config = dict(
    num_hidden_layers=15,
    num_key_value_heads=4,
    vocab_size=6980,
    hidden_act='swiglu',
    qk_norm=False,
    bias='none',
    init_std_up=0.028,
    lr_mult_o=4.0,
    lr_mult_down=0.7,
    warmup_steps=200,
    final_lr_fraction=0.05,
)
MLP neurons of a small language model. Each row is named by its layer, matrix (gate and up: input weights) and neuron, and shows model dimensions 32-95. Each number is 128 + 24 x the weight over its row's rms, rounded and kept within 0 to 255. A neuron's up and down rows have the sign that makes its largest values positive.
After each neuron's rows, "fires in" lists the words (lower case) most often at its 100 highest values on Wikipedia text that the model never trained on. A number after a token or word is its count.

L3.gate674 [150 107 122 190 125 154 130 130 161 123 148 149 129 125 125 156  91 119 138  92 126 120 168 124 108 147 128 132  88 119 163 125  96 138 153 105 120 100 144 120 120 148 124 101 144 126 124 137 111 139 165 140 103 161 145 171 125 154 106 128 124 109 120 135]
L3.up674 [171 117 110 157 137 136 147 129 180 123 126 149 114 123 103 165  96 138 135 128  86  93 151 117 131 125 140 153 139 112 145 109  93 122 158 114 138 143 145 144 150 132 179 115 114 153 112 124 129 109 157 101  96 167 158 134 128 158 116 125 124  87 149 118]
fires in: "the" 98

L3.gate469 [147 135 115 118 118 155 171 129 132 160 134 160 132 140 118 172 118 145 110  93 151 140 156 150 110  90 127  82 111 131 147 112 146 113 128  96 122 150  98 103 140 130  96 159  91 111 136 117 161 143 157  93  84 104 142 158 136 121  46 142 156 137 133 181]
L3.up469 [130 110  82 130 149 159 168 150 121 170 131 158  93 130 127 107 124 144  97 147 148  95 143 128 123 120 142  78 119 149 160  81 125 114 162  91 148 138 145 121 109 161  80 134  91 103 102 102 174 143 156 100 110  76 123 147 131 116  82 156 155 130 143 135]
fires in: "the" 63, "this" 35

L3.gate493 [114 114 146 152 134 136 155 144 151 159 150  94 147  86 126 117 155 162  84 128 115 138 145 152  79 154 114 124  83 149 173 170 138 119 122 156 144 149 143 184 102 128 132 126 110 115 143 153 173 149 158 132 145 140 137 162 143 151 135 106 122 136 133 112]
L3.up493 [105 113 131 167 144 141 168 140 144 164 137 132 128 120 139 101 140 141  96 165 128 144 140 125 108 146 116 118  99 147 151 146 166 114 115 145 121 179 152 168 127 144 114 140 110  84 162 167 147 120 152 137 115 160 145 123 133 155 126 147 148 102 151 130]
fires in: "states" 19, "french" 19, "s" 14, "us" 7, "spanish" 6, "russian" 6

L3.gate533 [125 131 130 119 140 123 128 147 140 135 167 117 149 137 129 101 119 111 147 146 115 134 148 134 100 178 130 147 116 124 137 168  84 133 131 171 133 110 123 130 150 189 131 128 151 151 148 137 102 151 162 125 116 123 164 116 133 112 162  99 119  72  78 109]
L3.up533 [ 95 127 103 121 120 172 143 102 158 149 185 105 122 146 133 125 165 112 135 134 106 148  88 162 141 139 134 157 147 146 115 138 127 125 148 180 138 108 118 127  82 146 133 158 160 114 153 148 108 114  95 121 157 160 144 105 150 116 112  78 138 100 100 117]
fires in: "him" 29, "million" 21, "they" 18, "them" 14, "was" 4, "children" 4

L6.gate664 [130 105 122 149 107  89 139 129 117 141 126 140  72 144 148  97 115  98 132  73 135 126 118 107 129 149 139 125  98 150 132  96 148 141 101 134 111 129 145 157 159 135 121 126  97 128 155 124  99 120 172 126 165  89 131 163 181 110  95 107 141 125 136 158]
L6.up664 [136 162  98  83 137  97 151 129  96 113 156 134 120 128 149 136 130 114 162 119 120 113 100 111 163 120 128 100 126 146 123 121 140 108  94 138 119  84 137 155 167 151 119 141 112  79 136 144 102 156 130 108 150 105 149 155 185 103 124 122 157  83 100 153]
fires in: "the" 29, "it" 28, "s" 6, "this" 5

L2.gate604 [113 137 124 118 141 133 115 116 123 128 183 150 132  61 128 143 142 197 137  88 138 112 154 133 163 117  97 132 126 117 154 155 124 128 141  97 121 108 124 142 171 148  93 111 114 126 127 131 109  96 113  94 128 150 110 149 164 125 140 165 116 111 127 156]
L2.up604 [116 133 162 115 127 110 115 113 125 129 186 157 128  63 132 149 159 183 156 108 137 125 152 144 146 127 111 133 118 122 138 132 105 115 147 105 128 117 122 117 160 149  92 137 122  95  96  98 138 102 111 108 133 151 137 153 168 138 116 157 125 123 131 163]
fires in: "to" 100

L3.gate228 [142 122 109 114 159 178  90 146 149 144 104 117 131 151 119 113 175 106 160 134  67 100 120 120 114 130 117 119  93 142 121 127 145 146  89 119 133 121 153 131 124 134 110 117 113 152 115 143 138 163 107 121 118  79 113 148 166 147 123 115 118 135 122 128]
L3.up228 [136 147 145 166 122 152 134 142 127 173  92 142 187 166 109 138 116 112 153 122 112  88 110 152 121 139 164 186 116 147 152 128 152 135  80 119 130 127 146 125  95 168  97 130 127 123 112 133 111 132 125 134 116 107 102 127 152 164 120 114 115 107 166 155]
fires in: "there" 34, "generation" 6, "occupies" 4, "occupied" 4, "exhibition" 4

L6.gate131 [122  98 108 155 129 146 119 147 139 134 141  82 131  70 162 118 151 141 156 124 107 143 124  86 155 121  93 124  95 105 112 117 144 161 112 139 166  77  93 152 105 159 124 155 115 140 135 108 172 126 123 114 134 159 131 151 114 129 144  80  83 137 101  93]
L6.up131 [131 101 126 102 127 164 127 119 164 135 186 138 127 118 105 149 131 126 173 125 153 133 177 106 139 104 144 184 113 149  90  92 159 119  99 136 170 147 142 154 100 140 178 150  98  81 131  74 148 130 148 129 140 156 111 134 125 113 108 118  99 115 127 116]
fires in: "first" 31, "most" 15, "best" 8, "only" 7

L2.gate29 [127  90 113 135 104 133 135 149 125 149 102 141 105 122  82 107 104 144 129 100 172 119 166 165 158 141 171 122 143 134 105 117 128 154  51 118 139 144 105 118 145 148 143 148 131 119 112 105  92 145 129 149 124 147 149  85 126 133 140 124 143 144 116 106]
L2.up29 [146 130 125 107 105 156 103 136 139 135 116 149 115 150 131 139 125 118 111 115 104  76 125 114 146 121 191 139 134 124 130 161 148 186 119 143 149 139 126 111 172 156 154 135 130  87 143 111 113 100 109 113 158 123 123 105 123 128  44 155 117  89 187 110]
fires in: "of" 31, "between" 26, "de" 10, "selected" 6, "from" 6, "the" 5

L10.gate587 [158 120 106 129 125  95  99 111 157 165 174 108 130 170 116 140 163 154 141 132 143 136 136 164 154 180 118  64 171 146 129 144 124 129 129 149 119 146 135 124 141  63 101 129 136 122 120 130 118 123 110 122 119  89 122  85 108 119 131 141 106 168 110 130]
L10.up587 [158 122 156 170 108 139 112 102 144 137 137 120 113 120 136  97 155 153 121 135 137 142 129  90 137 112 138 118 144  91  93  77 127 135 132 158  75 103 123  50 158 120 135 120 160  76 138 142  43 133 154 140  87 116 150 110 160 127 136 164 102 120 132 109]
fires in: "an" 80, "no" 4

L2.gate554 [123 139  87 157 113 106 114 115 102 125 121 144 148 139 148  94 115 127 126 124 162 148 108  70 127  80 133 110 130 137  77 119 132 148 134 112  80 129  91 130 166  96 122 147 124 107 165 162 121 146 127 105 130 124 119 112 137 114 144  98 129 126 131 122]
L2.up554 [115 172  91 151 138 103  87 136 115 128 113 150 122 125 156  73 110 135 125 137 164 151  96  96  90 111 110 146 125 161 102 125 119 139 128  88 103 162 131 132 126 111 133 153 157  98 183 163 152 129  90  88 147 125  68  99 103 129 134 115 112 132 179 128]
fires in: "who" 60, "what" 15, "how" 8, "while" 5, "so" 4

L2.gate442 [117 103 116 160 112 136 143 201 178 146 125  96  89 131  95 166 150 120 146 103  92 133 119 125 125 112  95  81 130  94 102 122 139 158 127 142 115 119 149 103 118 105  91 128 130 140 124 159  91  68 124 102 142 131 122 113 132 154  95 173  66 131 149  84]
L2.up442 [140 121  91 178 117 108 129 172 155 143 125  80  66 115 122 161 158 121 135  92 143 138 130 135 105 107 104 104 122  89  88 118 160 168 123 135 145  84 155 104 141 111  96 143 156 149 110 168  55  85  96 115 132 129 127 131 107 163 107 154  82 155 149  91]
fires in: "an" 53

L3.gate96 [ 99 126 176  95  73 137 132 143 143 108 142 118 138 157 161 171  95 125 145 119 109  97 136  99 125 126 153 112 128 144 118 120 106  97 127 123 111 163 123 121 134 103  92 120 119 152 124 136 158 171 139  93 135 157 149 159 132 119 144 109  99 126 173 100]
L3.up96 [122 136 156 158 113 165 128 171 100 134 150 107 123 117 134  76 140  99 119 168 111 129 149 163 119 123 120 140  89 168 131 146 128 121 131 129 141 129  94 121  95  88 139 119 128 138 147 152 129 147 109 152 178 119 167 131 142 135 132 117 174 128 127 111]
fires in: "us" 30, "s" 18, "rus" 8, "uk" 6, "usm" 4

L8.gate160 [112 145 123 108 133 148 184  95 156 125 155 128 113 144 115 154 106  88  89 174 104  82 131 142 156 113  99 176  92 119 144 111 121 110 137 111 130 152 168 102 159  91 114 120 130 123 156 122 190 151 173  93 167 117  97 114 151 122  99 123  98 141 112 103]
L8.up160 [113 158 123 155 109 151 198  95 132 114 152 121 124 151 125 125 112 123  97 125 115  71 148  97 144 119  76 171 129 137 146 110  93  93  94 106 137 155 131  99 159  85 134  96 147 121 102 130 183 116 146 116 155 114 139 118 115 107 150 123 123 121 118 152]
fires in: "including" 18, "include" 11, "were" 10, "as" 10, "included" 9

L8.gate278 [115 129 121  71 165 109 118  77  95 100 133 119 103 179 120 132 137 170 171 152 181 137  99  72  88 154 129 104  70 133 162 156 105 119 161 121 132  84 167 156 141 167 134 107  97  93 146 116 152 136 113 132 135 131 130 124 151 121 160 154 115 171 139  78]
L8.up278 [157 124 106 141  81 144 114  75 134 110 123  67 155 128 141 135 162  77  86 125 154 172 119  91  98 125 109 164 148 146 141 134 125 113 110 116 156 125 100 138 133  89 166 138 115 114 129 138 138 128 160 108 120 146 112 108 166 110 118 139 167 118 122 119]
fires in: "who" 42, "which" 27, "he" 21, "they" 8

L2.gate321 [124 153 107 161 159 102 142 152 135  91 146 159 120 129 166 146 122 162 107 184 102 150 127 129 131 124  99 105  80 128  73 123 127 155 137 137  89 103 111 136 133 124  89 142 160 153 150 132 103 131 165 121 132 107  83 130 183 162 114 124 133 182 106 100]
L2.up321 [152 138 111 131 169 144 144 125 149 110 126 147  91 159 139 136 143 140  91 163  89 137 116  90 121 123 118 101  86 122 118 122 106 162 149 122 113 106 134  98 132 144 120  96 184 131 111 122 128 149 127 121 121  94  87 117 161 132 117 134 130 150 155 128]
fires in: "television" 14, "tv" 13, "christmas" 11, "sports" 6, "quim" 6, "hot" 5

L11.gate62 [145 148  86  73 129 159 137 137 149  98 152 108 148 145 101  93 112 121 138  94 132 138 140 113 149 195 103 148  99 143 132 117 141 106  92 169 149 154 111  80  93 136 109 116  82 140 113  82  93 159 148 139 122 117 122 148 159  84 128  80 104 118 108  99]
L11.up62 [147 142 107 154 130 117 151 112 129  98 158 101 150 172 115 136 115 109 147 135 136 145 183  98 166 129 125 152 108 146 107 139 147 175 117 149 123 153 133 116 127 128 161 126 144 150 116  60 109 149 143 161 124 123 142 102 161  51 136 102 123 129 102  97]
fires in: "is" 32, "was" 25

L4.gate641 [138 142  64 166 113 150 149 110  87 123 121 108  92 172 119 109 112  86 170 127 150 164 120 100 161 127 152 146 172 109 162 130 118 151 150 115  90 193 155 145 147  97 108 124  99 174 136 168 141 135  92 108 111 132 147 137 113 134 139  90 140  97 165 135]
L4.up641 [117 153 127 146  78 195 144 143  94 102 115 104 135 166 110 130 180 131 153 150 171 142 149 121 124 139 127 116 128 159 123 154 127 143 121 107 108 145 157 123 117 155 106 110 106 104 158 170 156 141 114 139  77 150 136 124 140 120 126 123 111 150 110 170]
fires in: "when" 22, "while" 19, "where" 9, "if" 9, "who" 6

L11.gate112 [121 111  99 130 173 170  92 141 140 115 108 145 132 108 168 168 106 109  99 129 120 113  96 131 104 133 137 117 146 105 134 107 100 144  99 131 128 102 155 125 123 112 137 113 145 126 131 131  98 129 147 184 103 128  99 107 136 138 113 164 135 113 132 135]
L11.up112 [169 113 111 128 145 113  89 107 137 115 152 103  83 132 124 145 133 128 128 123  87 125  91 125 102 126 154 127 108 126 115  78  96 175 111 131  89 105 131 120 143  95 151 158 110 109 136 139 114 145 148 128 147 118  95 134 103 138 141 104 125 133 125 110]
fires in: "an" 54, "another" 5

L2.gate49 [120 116 110  88 130 112 136 132 133 121  77 108 131 100 122 131 120 111 121 131 140  94 116 115 154 147 146  79 114 148  95  88 172 113 135 134  81 127 122  86 135 155 113 168 126 100 145 139 139 151 117 152 141 138 119 158 173 150 116 127 121 149 126 147]
L2.up49 [109  94  87 128 104  90 119 133 113 136 124 145 135  92 139 136 108 155 141 151 144 134 131 123 179 105 152 135 122 157 161  73 148 147 139 148 100 142 160 125 133 153 149 128 129 103 140 139 143 135 117 178 128 119 131 139 147 113 107 118 126 166  92 151]
fires in: "education" 15, "school" 13, "linfield" 13, "memorial" 12, "e" 9, "w" 7

L6.gate588 [ 90 135  99 139 130 146 164  99 104 128 182 144 174 101 113 144  97 132 129 136 137 144 165  95 121 152 138 134 120  92 150 100 155 125 124 124  90 115 135 160 122 124 102 113 127 123 132 144 136 130 157 117 129 143 155 124 121 101 112 154 139 107 172 101]
L6.up588 [136 131 127 150 100 116 118  98 143 163 128 165 102 124  75  89 126 112 122 139 135 144 151 104 106 112 152 152  55 116 121 164  81 115 128 157  98 116 145 154 165 137 152 158 118 106 164 110  91 131 111 130 135 160 145 129 171 139 130  91 102 156 163 146]
fires in: "his" 37, "their" 11, "related" 4

L6.gate586 [174 122 162 116 106 162  74 133  89 171 111 147 139 108 115 110 122 108 130 111 142 103 161 140 154 143 104 122 161 124 120 108 111 130  97 154 119 100 131 147 119 121 118 124 121 116  87 124 105 116 154 112 141 159 101 146 140 156  96 103 132 129 129 144]
L6.up586 [133 116 155 129 116 147 119 118 131 137 191 126 105 163 123 119 127 126 120 109 163 107 137 170 161 135 138 141 161 140  93 128 142 171 129 149  83  97 127 124 144 115 131 107  92  99  77 163  95 114  80  88 134 169  93 124 108 136 143 161 105 124 125 101]
fires in: "the" 26, "around" 12, "s" 4, "meet" 4, "about" 4

L10.gate128 [152  93 101  98 124 119 126 121 131  65 123 182 141 125 130 160 130 114 106 139 151 144 145 106 158 126  85  87 135 149 147 160 149 126  99 188 141 127 140 129 140 138 130 111 153 115 139  94 139 108 152 174 157  74 140 185 154 109 129 137 129 131 127 102]
L10.up128 [139 132 115 143 123 150 130 100 128 137 101  92 127 159 143 100 120 111 112  60 108 143 152 152 125 154 174 114 104 112 111 108 103 134 125 129 153 149  72 137 172 102 116 125  85 137  99 108 132 142 121  97 112 110 141 140 163 123 133 134 118 132 111 113]
fires in: "there" 25, "has" 19, "had" 9, "game" 7, "series" 5, "who" 4

L3.gate324 [132  61 121 101 157 141 135 139 125  92 152  99 146 107 131 109 160 122 116  93 132  97 137 160 113 168 144 110  95 124 123 108 113 149 131 129 125 138 167 128  92 120 109 166  89 101 111  63  97 137  97 144 103 173  72 125 127 112 118 165 104 189 111 131]
L3.up324 [119 113  99 100 146 105 139 173 121 102 182  76 125 100 137  95 132 153 116 156 120  79  95  85 142 126 131 163  90 118 167 136 127 161 129 118 112 116 155 126 136 102 136 123 147 138 149  99 135 116 113 156  69 152 115 121  94  99 111 161 120 174 127 120]
fires in: "first" 60, "every" 11, "last" 10, "never" 8, "each" 4

L8.gate92 [102 139 162 138 120 116 132 131  95 134 143 117  85 119 109 101 156 138 131 126 123 151 110 149 155 136 173 147 120 139 173 118 186 153 142 114 163 111 154 163 194 130 140 129  96 141 133 134 107  98 114 154 161 120 112 196 142 166 150 100 152 108 148  82]
L8.up92 [125  88 147 105 176 184 143  79 114 171 105 132 105 127 134 132 157  83 136 117 127 106 128 154 110 115 116 153 100 107 109 130 137 129 125 188 178  74 158 144 124 119 127 110 134 130 132 116 109  98 116  88 137 146 157 169 119 135 180 104 124 146 159 148]
fires in: "the" 54, "of" 15, "from" 15

L3.gate206 [125 108  94 125 151 107 110 134 108 116 133 137 147 181 137 123  80  91 171 104 144 143 141 156 135 162 115 118 115 152 134 108 120 166 148 154 137 153 165  85  86 135 161 105 141 110 168 134 142 136 112 177 109  87  86 121 133 127 164 105 170 144 114 127]
L3.up206 [142  94 111 101 129 155 115  96 124 106 140 131 136 152 187  80 136 112 135 127 142 157 153 150 178 127 138  73 130 125  90 109 165 185 133 123 111  93 117  84  99 172 116 154 140 136 145 144 159 143 142 139 104 143 132 117 164 119 132 156 180 147 150  97]
fires in: "music" 32, "musicians" 6, "darts" 4, "martin" 4, "allmusic" 4

L6.gate306 [126 120 155 167 116 136 109 147 163 126 106  58 111 126 112 102 108 144  75 117 160 149 150 126 103 114 118 121 144 153 116 151  79 146 119 151 116  79 124 153 126 137 175 112  79 142 137 104  91 136 138 118 155 116 115 101 112 122 128 110 134 153 147 110]
L6.up306 [125 100 148 131  93 151 137 161 117 142 149  86 148 124  79 151 143 141 129 150 104 168 140  79  98 147 126 149 130 183 136 196 105 174 156 149 118 127 148 180 117 138 115 106 132 114 157 142 128 101 130 141 135 111 147 130 157 146 131 133 106 125 106 130]
fires in: "1" 61

L5.gate547 [166 129  95  87 131 122 110 124 147  79 163 106 106 139 119 172 132 127 118 147 120 123 152 113 145  88 128 100 153 167 136 131 183 120 107 121 126 121 173 148 100  65 100 107 124 117 121 129 131 140 104 136 197 105  86 138 147 143 118 113  89 147 128 119]
L5.up547 [120  58 135  99 113 110 105 138 154 155  95 150 100  90  76 114 134  90 112 135 138 175 106 112 136 132 146 110 105 125 153 156 120 149 140 179 143 165 102 124 149 101 152 127 161 132 154 155 140 125 164 131 146 122 131 119 114 115 175 109 186 136 140 106]
fires in: "he" 22, "duke" 9, "e" 8, "w" 6, "kingdom" 5

L2.gate583 [118 105 152 124 130 149 117 130  97 119 133 186  88 145 149 137  85 108 119  92 128 135 168 171 138 147 134  71 179 159 148 187 122 171 150 121 128 106 113 121 142 129 105 169 120 124 122 138 124 144 110 103 142 108 115  96  95 115 187 135 115 146 115 163]
L2.up583 [107 127 143  97 117 116 165 148 145 130 129 162 135 138 119 109 108 141 167 116  77 134 126 134 118 158 119 125 118 162 129 150  79 130 147 143 154 144 126 106 146 102 131 115  98 151 140 143  98 111  72 107 105 144 119  69 109 172 133 131 109 187 125 169]
fires in: "he" 30, "she" 19, "family" 5, "hearing" 5, "britain" 4

L10.gate480 [140 145  98 119 109 124 142 133 200 166 122 133 148 102  66 109 101 152 114 150 112 140 132 146 152 141 134 115 112 129 172  97 160 133 120 114 136 125 158 125 135 136  84  91 114 118 140  72 101  97 161 101 130  80 121 122 130 109 101 144 169 158 124 120]
L10.up480 [186 126 140 125 103 163 177 156 118 129  91  93 111 105 103  87 142 162  86 116 147 117 117 151 140 120 115 143 105 123 110  95 137 125 103 123 114 140 126  90 112 155 106 158 104 116 123 123 180 155 136 110 115 127 116 105 142 131 127 119 140 103 128 126]
fires in: "the" 61

L3.gate676 [128  96  93 160  88 115 103 117 160 141 135 127 146 147 141 107 123 120 147 117 122 111 141 128 167 131  79 103 138  92 111 156 122 130 106 155  94 139 123 140 124 117  92 106 119 133 154 153  77 129  87 138 127 138 118 110 150 137 142 136 120 122 110 150]
L3.up676 [135 135 162 139 112 111 106 159 119 125 149 125 132 133 137 125 118 125 129 121 100 146 138 101 138 120 130  77  98 129 143 180 144 125 138 109 124 116 115 136 109 132 108 101 121 157  95 152 127 132 105 110 124 119 138 160 136 128  88 105  93 132 135  96]
fires in: "mf" 21, "km" 14, "df" 10, "fw" 10, "ret" 10

L2.gate156 [141 151 160 131 133  94 153 147 115 124 145 144 164 133 161 167 125 147 139 135 110 124 170 116  81 167 118 119 168 151  89 143 122 172 143 101 135 128 116 152 138 138 111 135 131 113 135 119 115 106 143 115 172 165 135  97 119 114 151 153 155 110 104 145]
L2.up156 [120  69 160 131 142 114 124 127 141 106 133 120 138 155 127 137 134 107 105  92 127 146 187 132 143 187 132 139 141 136 143 129 136 185 158 141 108 126 122 126 151 134 109 123 130 125 131 117 128  92 109 136 145 142 134 142  95  67 144 117 161 114 164 193]
fires in: "to" 55, "can" 13, "should" 6, "cannot" 4

L2.gate650 [140 139 108 125 137 124  91 149 157  96 110 141 197 145 146 124 105 141 129  75  96 126 156 165  87 128 140 130 140 159 116 142 107 142 147  97 152 119 148 198 150 104 110 126 117 138 138 131 125 129 100 129 167 108 166 142  84 170 120 131 135  91 144 173]
L2.up650 [156 108 124 131 126 100  90 128 115 133 107 131 164 179 133 127 102 164 112 126  87 136 119 144 109 112 118 137 139 159 134  86 127 170 129 147 134 122 156 164 107 144 154 153 145 132 108 104 127 161 103  91 123 152 158 119  76 155 141 148 200 116 123 109]
fires in: "john" 15, "pennsylvania" 9, "jean" 8, "catholic" 7, "no" 7, "louis" 6

L2.gate682 [102 167 136 149 145 140 138 116 161 147  96 166 136 106 155  90 166 155 151 108 141 164 163 114 114 115 127 136  82 106 159 136 159 160  92 156  89 137 154 192 161 153 130 118 128 144 132 151 156 147 156 107 177 151 143 114 169 147 137 113 142 137 125 107]
L2.up682 [128 124 163 156 173 132 140 126 139  92 127 177  50 123 147 134 125 122 117 125 132 123 127 154  87 118 134 174 119 142 114 154 149 117  86 129 119 118 150 148 153 115 113  91 102 136 114 144 114  89 167 137 121 152 130 131 136 159 145 117 110 135 150 102]
fires in: "of" 63, "the" 23, "as" 5, "to" 4

L2.gate404 [166 118 105 118 119 154 139 127 115 149 117 118 130 180 101 123  98 153  77 115 148 134 159 138 120  90 135 124 128 121 100 116 127 106 138 125 102  83  87 141 110 121 122 171 113 124 139 151 129 142  94  82 166 117 125 114 120 115 124 146 106 146 131 133]
L2.up404 [150 141 136  84 108 129 137 119 119 113  92  87 119 176 146  88 134 132 155 117 147 121 148 120 166 164 118  97 157 155 105 144 109 166 109  74  91 165 144 161 157 167 112 145 115 136 152 148 110 133 123 137 149 133 130  89 105  99  92 114 119 167  93 133]
fires in: "when" 38, "where" 35, "the" 9, "because" 4

L10.gate681 [ 78 119 141 155 120 157 130 130 127  97 100 157 127 108 128 133 102 137 141 166 118  79 176  82 119 128 150  95 124 124  90  95 128 161  86 109 146 189 114 154  88 122  90  84 103 146 142 135 108 125 105  80 134 105 123 147  95  97 122 142  93 128 105  93]
L10.up681 [ 85 112 110  97 142 123 140 100 158 140 146 107 109 126 130 141  95 101 115 104 139  83 129  97 129 131  94 134 132 104 122 113 152 164 114 107 122 147 138 144 111 168 120 121 137 102 103  76 163 140 166 150 125 123 136  97 177 114 150 119 124 129 129 110]
fires in: "first" 21, "second" 12, "s" 7, "true" 4, "last" 4, "only" 4

L11.gate642 [105 133 131 132  80 121 121 140 105 128 154 124 109 113 129 129 143 129  96 146 118 171 108 145 132 159 172 136 102 114 140 157 143 212 126 139 120 139 125 125 169 107 169  94 123 114 133 118 124 153 114 125 154 143 123 124 175 117  91 119 101 132 165  94]
L11.up642 [116 121 163 128 131 165 124 149 129 127 139 104  77 151  97 149 119 142 124 155 117  98  95  97 128 157 136 162  95 119 103 134 155 100 159 151 120 126 129  94 109  88 111  84 114 123  83 136 130 130 111 124 151 101  92 165 125  85 125 132  92 102 176 138]
fires in: "the" 80

L2.gate327 [135 122 161 167 152 130 112 140  91 176 133 112 115  82 110 132 125 138 148 154 134  91 141 114 136 107 132 120 114 149 118 127 121 122 120 102 166 142 116 116 168 171 171 122 147 123 169 134  76 157 123 115 104 108  83 211 141 144 104 109 112 144 124 122]
L2.up327 [101 120 134 149 184 134 124 139 110 136 100 117 108  78 101 133 130 145 135 133 149 115 128 141 142 121 120 105 120 124 119 123 115 115 136 128 116 124  94 119 169 172 177 114 117 147 146  97  82 150 153 122 135 124 120 161 109 148 115 116  93 176 139 149]
fires in: "school" 36, "university" 20, "college" 11, "schools" 9, "stadium" 8, "centre" 6

L2.gate106 [119 119 157 115 146 112 130 132 175 119  97 100 165 137 163 112 125 117 113 151 165 154 146 131 140 139 131 150 115 154 149 121 165 116 132 146 130 133 134 135 189  82 100 133 139 143 143 140 174 103 120 156 146 128 141 157 103 134 159 123 108 154 147 173]
L2.up106 [118 118  95 140 147 164 149 125 163 106 118 170 142 148 123 134 110 117 149 131 156 111 132 132 124 121 117 131 116 120 157 109 160 140  98 138 114 116 147 110 127 133 104 124 153 115 106 147 122 128 139 173 124 142 146 121 126 140  93 127 152 126 146 136]
fires in: "including" 23, "included" 18, "include" 10, "10" 9, "6" 6

L2.gate52 [131 113 123 135 136 115 181 179 131 132 127 135 135 130 121 130 130 132 158 108 161  86 127 138 133 163 110 143 129 151 134 134 172 182 130 157 126 180 162 126 127 132 179  90 153 165 121 145 120 139 121 114 112 150 127  93 131 106 138 142 117 167  91 172]
L2.up52 [140 113 147 120 126 118 150 165 133 110 111 177 141 126 106 131 118 161 131 134 140  85 106 126 125 134 118 163 148 132 108 141 171 161 125 112 149 166 146 126 145 110 156  89 147 127 170 145 140 152  91 110 101 108 128 123 124 100 135 155  99 182 104 164]
fires in: "not" 72, "noted" 7

L2.gate664 [116 133 148 136 153 127  85  92 128 108 107 119 128 120 141 148  93 129 133 176 121 125 100 132 158 106 110 112 113  92 141 114 143  94 160 137  86 116 124 144 132 100 104 152 105 169 119 152 123 119 129 106 150 111 104 131 147 117 101 105 159 103 143 125]
L2.up664 [133 133 118  96 143  98  46 127 125 125 160 111 115  96 144  74 133 143  81 169 114 147 147 129 168 129 146 102 150 133 126 122 117  64 113 176 106 135 139 141 136 115 109 120 139 121 115 137 136  98 101  84 115 136  78 135 158 126 118 130 118 166 138 143]
fires in: "a" 40, "an" 6, "his" 5, "the" 5

L3.gate265 [138 112 141 190 137 156  98 103 129 141 122 115  95 107 101 121 142 132 172 133 144 157 111 156 121 166 109  92 128 136 182 153 109 130 172 180 170 162 112 140 124 169 105 143 150 130 149 120 150 152 156 177 170 117 148 106 121 135 181 131 126 131 110 128]
L3.up265 [165  78 132 159 143 151 137 105 116 118 118 146 129 131  95 126 121 132 118 106 160 123 115 108 140 140 130 109 157 140 132 150  72 152 141 130 110 133  97 190 162 133 139 152 145 103 144  77 130 134 139 185 130 121 114 142 119 128 131 155  95 138 102 180]
fires in: "school" 38, "town" 17, "schools" 10, "towns" 6, "temporal" 4

L8.gate695 [173 130 138 166 149 159 144 114  91  80 128 131 114 120 111 134 105 129 130 127 150 186 160  95  93 169 124 167 169 128 116 148 119 145  78 133 123 112 145 159 130 128 118 119 155 120  91 117  99  58 113 110 114  98 102 156 123 113 121 111 106 104 133 146]
L8.up695 [128  82 114 143 136 117 146 149 116 143 161 156 124 119 102 110 126 123 164 157 140  91 145 120 130 186 156 102  93 129 130 119 173 121 135 149 125 145 144 135 145 109 151 134 133 128 167 150 156 108  97 128 107 157 130 139 114 116  98 161 159 124 156 137]
fires in: "when" 19, "while" 18, "if" 11, "g" 5, "however" 4, "after" 4

L3.gate540 [137 158 107 162 139 154 144 105 154 113 141  86 105 138 127 146  84 112 158 136 134 105 107 122 136 153 128 119  82 108  81  93 155 117  89 133 122 131 146  89 114 186 158 157 133 117 157 120 117 127 147  77 105 171 101 132 119  83 159 115 134 145 151 133]
L3.up540 [152 100 106 106 131 144 114 144 124 173 152 106 138 117 118 149 126 108 142 146 106 178 138  98 126 127 129 131 104  81 122 129 151 135 128  98 122 109 114 148 118 145  85 125 118 155 126 111 134 132 151 151  97 188  96 116  94 112 141 113 119 134  73 132]
fires in: "other" 22, "each" 19, "a" 16, "another" 10, "any" 9, "every" 6

L11.gate118 [122 145 141 118 149 133 101 105 165 137 128 150 157 108 129 156 137 163 146 136  96 148 108  93 103 104 158 121 139 157 153 100 109 175 155 118 142 111 121 151 111 164 108  97 122 132 124  98 122 163 114  84 110 138 138 114 159 116 133 147 144 129 117 109]
L11.up118 [129  99 120 158 126 131 117 141 160  99 110  94  90 129 149 159 188 128 157 164 142  93 124 158  99  90 144 108 137 111  84  86 110 146 154 142 141 123 156 129 116 112 144 130 150 106 136  96 114 138 139 130 141 148 146 143 161 123 134 153 159 122 156 116]
fires in: "the" 50, "all" 13, "highest" 4